Weights of a small transformer language model: 3.93M parameters.
MLP neurons of a small language model. Each row is named by its layer, matrix (down: output weights) and neuron, and shows model dimensions 0-159. Each number is 128 + 32 x the weight over its row's rms, rounded and kept within 0 to 255. Numbers have three digits each. A neuron's up and down rows have the sign that makes its largest values positive.
After each neuron's rows, "fires before" lists the tokens most often just after its 100 highest values on Wikipedia text that the model never trained on.

L8.down59:153135120123157116124107101158107136129157144075127098125167147141170184092129107090183052112135192129082107086154059120098119123149141102161119141123153133158107098124131110150174134082211090139087087155106144062125135112077106149088086149117088096118151163150175165123122156145096112178076151102102136109102069214142127143179134078136156174151187151105118071081219167162128091109078148130093120115106107131152078189125096125097132154116117121178156144116123175102136140133146131
fires before: "|"

L3.down77:108067061155124102133096131134124129123094144075147171152138181161149186195081135193135166135188171169095152122173135130119140138182112178180143165089089121118215188092177130110102171106047128123097131185126148183150134153141115107121134134184073111125141132067106106152119149157120109162093107117088169106145126156124105161115117207204151090120120147110121095129155106180083179166115133142150081127049086148085128132149130152116135127122123119106127114139122125122148117142157115
fires before: " ", " Total"

L6.down24:120134122150132125104139108114121165105152115181083110089183160133136167095091116138103141133135138144135185153150117172138116180155187101158144135076127099173081113124193164156131133209145163102098127146113144135091145154111087147148186171135150181164144108152134131118107166124109135145143146089104125135179139148127184139066139142130203116137153077109151137189090144198094100043151102061159122123122167099109159055148108160062171192104154128067159100113117144121148129146110190
fires before: " ", "19", " –", "born"

L3.down325:160144104170119213127042078122159122116148192145112145149213143174159091125097100136109140088132170127110142080124161093157178113142127130049127124132151134055166146132187113146146125119087113145103107160140144159107146104160126105150122152155168074132119117105113105134082130087119194137112137072136120154140153110109108141084142146105106078137135113084117127114069112142167108119078146092109044118082119072142115102119189115129135098129215112117131224121185141121150093135135114
fires before: " |", ".", "–", " (", ":"

L5.down159:117186085160093149113078121170157126166040134177106165125125156069121075134100103151161143085154136098166141137094137114075131077121140119125109123132079163161093063143137105140081134131103100169101175113069135153069177129125137086124160107156149124111116106144143155214155139072086123163101101145150140114189101132132122118065057139160102117140134051166123117117156088118093115136168108084152130102122105127076095101135105107129151134142136139086090116109112067118057110161157054
fires before: " |", ":", " as"

L5.down442:111162083112127078114146124150114075150137108086069108160132167156127164134130164150110062093130120093160093119141104075089130159125139160135172156153070113157143159156133144161175115037160149110130109140174075099168135104157090117177150137148110108169132085162103164146111089102094101164121097159149100136178178096072138131098167120107131116132134177135168164108103173130183078155151125111079155182053127090086139137141104059078077072116097156069109107123104128155098145148171086
fires before: " ", " CD"

L6.down119:079138118185148095102072133147109136107072138130135139121206119123110092089141133213154209125062071107143176131170088133108146146080167098096120110149158097153146149136176140135131168066102108102149148122184108149147121144144087155100117119186082177090130076112135134129086183094167113103134131155168129157158152162154133114135147153128105100194108135146130142161105116134137156138133075112121086136136133087073156091150149077143098168158116174122141098154159126137172144011172132
fires before: " ", " B"

L8.down51:155068080131188093134132159117132111120103171131155133070085141107100108075120161115152176129105121094181140171127137126123182147142148119067120062144072119110147119119118163142150106166189128124125117082091079077163144138113084135065146134072142149157098142126093121142132158097110087137119119144161137148121134086153094202068088087113153164146140108140149129106162096143142198152123120151142068171156117086129248131170117115122104208136184125066135110150139161111155094101146130
fires before: " |", " (", " |\n", "%"

L8.down178:162098145095137163091114055088116147112054099127108172088184155067117141154096120121151046107160124127114146108144131159171103127143155098086227118119092119108142148113137169115123133120143085152103128099102102160139159093144112130140126067129119169081137103184137124111171162162178114067102182098086174127129075169131131125149172036124132165069164147130127136118192172099152107116130157070109162128098194117138170140131119122166147090149083156158106132156145170069137112125111140
fires before: "-", " ", "|", "===", "=="

L3.down125:147131160152106104107160121135073097089115132111101183124133159101113089130135140182103178171100117164090101132124101115111097154087133121122106119125143047049133116120146116122064130103118160153161066077106134097157174150096104135076151130073160163105153143172123096068202193115126153108117167110110117095093124134103153155088153111092093198178078105090069092137163163113143171166202114139116088116101127125133113138112136072106140116143090197164161108164159138113172123071156162
fires before: " |", " |\n", " and"

L5.down16:097112172127109156082148088115123127140183118184140101092147156139136067111099119107138123118105135135104193140130174193139130145085139160146209197104136150113115167127122101115117148164092101124101126129100148147104090176154109120090113087134162213165053170107118110161146137180145132073137146138121169075103069165161125162148059097129127147205157160126139123102163150119143123097073063133112196117175133124112111133135118163106188125090150192161194117104136096106168132162118130
fires before: "|", "-", "20", " "

L3.down353:146086175129141128124142191150135165193108100154100100111110129103108139162144107126130126141115176112165067132163159108083141145109061114100082113139141087153126126183143126137144120159119133198113085191077155099147134126133131164098139135098093117127177142113086149110051181112097158129128145121140129092117102179140116142175183104118191091093101127173093078075091144178078036134150126130180105141134159203114104145136105103116113104080118106105066188117133100196157154078147138
fires before: ",", " |", ")", ".", " to", " |\n"

L8.down96:175111144155162160148153080138148176107129086122085133112164166171089145134110141172164169098089177107145130126181105176152144176134180116204127101131098117124119106142143137133180123116041117107102120160123187132107154110106091120144192117167116132147145143132120118110055133107115154165157069104109113145086075098071119124132135155092079077140131119091156073130140199142094086103102118152158088144111111077114125129051117161095184095140113122098151163132201128204125079098148159
fires before: " by", " in", " as", " to", " from", "."

L5.down17:088144112068128076092168148104135157148125160110159135123067075076145175160200118074127155121115117130146093140133063123135083105051130176162129118139116113068108098117178149114091086147132149112146080111136117138113131108117114139226093133144127069114106102101136146104097197106110178132146159114079146146106224129125123130130094128101131144125124121083071118139160104081075163131158115165158091162178149116097092138184160159087091088076158120155157112111132122095111129095060132
fires before: " ", " |", ".", ";", " the"

L6.down181:102147143088096114098146118084180111138118121095147173108122127105154141165131153126102064083104108172140079108073089176108099162095140120091094167189133104118205123176132129183141144117116095122120101088155101088150141136146096175176116126083106112078186146136128171111180080153093175124139096152123166132126086158136086154113143066180148124068196174129168111130114155101099096115143112142117095129158130091115071165112202169115075142153051109139167115117158131156113154060115164
fires before: "|", ";"

L8.down435:098102115196102111087103089158095104092167136131081140184110123082162058162087185101169137132118120127117115182121189142137144179142131135167128113144130164169115171164117109072174144165150116049137075147153111115191154207119107128170166144180160159142074177142148117176125094194103140127107136139103091120097132127131178107113107079169127100154158159118169142156132128110159173094189092092097184132151128070088197152144115155123120112083142153124117132089125147141115170115150106
fires before: "-", "|"

L5.down193:093114079097126117132155106120143130159105103125119172145152139111104159085095144158150098097100171103108122099138120101111103141117110171125099146192144093133159161098148130155114188112139174072146171192231130123129154125150149119122076086118113147093130099130143171093155199084086086079104086147164134147184180137148135118169127178169154150136172126098126178190113102139127102152117075123109072074159074153111146141122107082088106122174083143155163070135167124131158125035174156
fires before: " ", " n"

L3.down421:060092167098080097145217060111179089118113147126083124118124111105099113145135066152086141148085118140138095156105179121138104123181140123159154100129152179138152174091208084081119165160120138170170165119102120072089174127118145146110124151151202115097104185160085110066101113101151174105113147121097151134138168158158106141215129137172138086105111171118124157155114064150117149144109094076159151180127119132116158152138164187170161121133127146141141108154134123088120145155108085
fires before: "′", " f", " in", "."

L6.down25:174106142094138126132091071105179093114113091159122134071125132151158148081040113144118133128130067153128127133133158113122125176074140135080127152139154139066107103129088105123135216170116150119104119157134119174140132090072109093110142121147146172135136116164146145108160195177080081098080150063127090137072093200171094103112163121074088216124119189126133096133093133159116185139108119164090128172157109098088082128152117114148127105104128183134155144111172156077136147094132146
fires before: "|", " "

L6.down357:056153137138195109130186119107101086144095094207067095082168174146167170115137141169169181121127162126145116107147094162133151134119142068125089185109081113165089101139138102186086095171119129095108115122113152085131133163118082097095122078122107036138139158131132154132138114139091136149168071141076151134160125124165148101175128122147132144171139118149096103055144065145156089072129138146136161153148061109146136155105122180053123155156109163111135138108133097177160129090107143
fires before: " by", " the", " in", " a", " to", " and"

L3.down160:152190139171109101157150205110046144151163151132130097101100151144149114163172142093171109153115095139071172107071143126133241175164112135194081109101139166153117124132146152091149113088150132187172148202123118084117115126092115140101084144086131130140107109083153187168108206099090137078142143129181080096093129123128128121124171098126150115070134148125085180124144087153186108112112136115119063129151110136137095122085116098159143105118143112112151090146180137126099112149162120
fires before: ".", " |", "°"

L5.down52:155116124093075099058158154132106110128170081165114120123094026196158156079042129116216121110117146126120140110102138115128090081158118147152149139104130121104124160084102133165080101135112153121068135084156190176152093152150120158121132102112125150111182156153144146066177121091105170166149154099052134161135123103115097154074117157142125148141118093127098109140084131094121141096159142171166182069185119068095134140109129103155136155116097175170103097109138122118134178137110169
fires before: " ", "ula", "19", "ons", " and", "==\n\n"

L5.down312:108109136120114073128107101145114081186076086170132148101180149139125112113083119186096160135131120115116078144176134114101140122151107121163110146165167096144162195089147164147134198088096183099162130134161120144128169119157124210097119078161093159175118107135161133101120169118073094095072105117151151179137150122096113156168103136144161116129129142140138117151142071202104107146065087151127101073146095135084151113101120134130084110091070149192169101091182155118148068105202119
fires before: " ", " +", " −"

L8.down373:130145140162150145080177128183142125125063184150085145075172165060092132192087123218125182139094137157145099112150129066158132097127137181123093100129141137126123095103122118159107146159120167103132126156132168134121112121160140131100158148149191065128179163076122117106132064090086132151120126079129145173195156080127164100122178141125126127136123083119074124160160106126107172164187142062161138186158180129144110144122165172148160112146160088115106106120159118146066150075140130
fires before: ",", ".", ".\n\n", " and", " in", "\n"

L3.down121:116139124129129136089143137158120096138109168116153207167093191159154150138160081153191149078102163138155068131099122097106134095133105135112116114119132068142182095094092103138112132141184161100118090127089156125111112113079195113062118131099148141142109107140076110042099209149123176138187115186145120080169146092097177167109095189098164052159064145165111121092074124120125138104128117101109150111118193130123168138152099185130093168134151111140145113097139142111134120149169145
fires before: " |", " (", ")", "′", "^{", "\n"

L3.down242:109129153133109155192133076101138119156131123166108188125144148136137133175143131129110073101131124126096133147138118161141148124073150114143101153153127116172154249124119148168124145130138165122118173169218132161130167137133106177078132122146132120135175146172118129093123220140099096148115141123088183103164059171101119119089078162141176087139174148147161130111190092178164139157112125119136159146114129168135119116114079161087075121208069179168084155100115151150163116134166169
fires before: " ", " Party", " Team", " C"

L3.down144:143136107104111239151198075087106071146084151131132127038108148145099069055082091163111129161167146116119138126122137134113132119158067095081124142140137131124091099136139163135138062144164191178127128163156203169185125138103088132076135132153111086108137125101133110137059134084100185056116120115130105095093135143115120188172135161134109140102130107149116127111162067150147122155116161113118123143090152163182142160124078105128137096143128125141115116147169129128137139204170125
fires before: " |", "%", " |\n", ".", ","

L8.down355:164145106168122204082166130109086103136156157097170144144114171137128128154049093132157133141065073137147132141134120079144038080145127115148099124123182129117137085106133115177172116095089113092073149178126114108126139118139117107173092130105123075125170139155069169182148115122132108144163072073100149154157080113162113153075131091078146118145121148122130106145192126184176104151185156133154160147143193100110078163110071162165143111161119126053103097108148115154110152117138168
fires before: " |", " in", " of", " (", ","

L5.down143:156175112124132137133119122083135120132118126090122134111084221134151158117136117142049143175098129160100113167144105187140138099152148125127157124149154115161186128118129117142174132143182121146160117143114083131032129067091171130088118139109139126117118060109139176147131091151119140118142171212106087144174163051144117088130080137122183116115104140149116050166084127068170095101168114107131097114175115131122164203117169155137088152207159140122137065127154139142150123155152170
fires before: " |", ".", "–", ")", " points"

L3.down182:119159083120077163183132114087111121091108135159115159087146193173181114134144137108090165077120096134170096169118171125125097098172079148132162122123181126141113129057112141162123076101109175104145124099109129086162111191106139149175171213154145097221159193118117144146168176118109132139125181111122150077156103117120131099091111146100095082105093089199158137123148116096158125105132132107132123149102206110167134122100135164091081191160110172166175166114126143141119110152121127
fires before: "1", "0", ".", ")", "%", "2"

L5.down10:154144082097139128116159121162100051150113087134128184127114088126099088149129111113109089101106163155101144158123150173173135146124071141125162128143124045138126108181078147187118135074092105097167185097059123097171174167162133149125101174162150096162137165145092126131155142163082095129144133139111195087128125116140099099053180101151193106111150155142196116099122074099129117109061143077132099091095159133119135139082094188115094129160102121093178087128138170112116108168156122
fires before: " |", ";", " \""

L8.down13:180175110145172163184130099147195179162129099194105113108166171079093122120157168155102116122143161133127139150165184086099082117153145136120108189178091087143115113116091114197174121174105135124132147111150108097114127103109128092080144027105162110100120145143079109183169142122101194151140157110161164177194109131121127180110131122122142096128155105141111137103132172116148104149158133129208139049070119125156118166166128097087142155126173128163130161138100085099157115085146110
fires before: ":", " |", "==\n"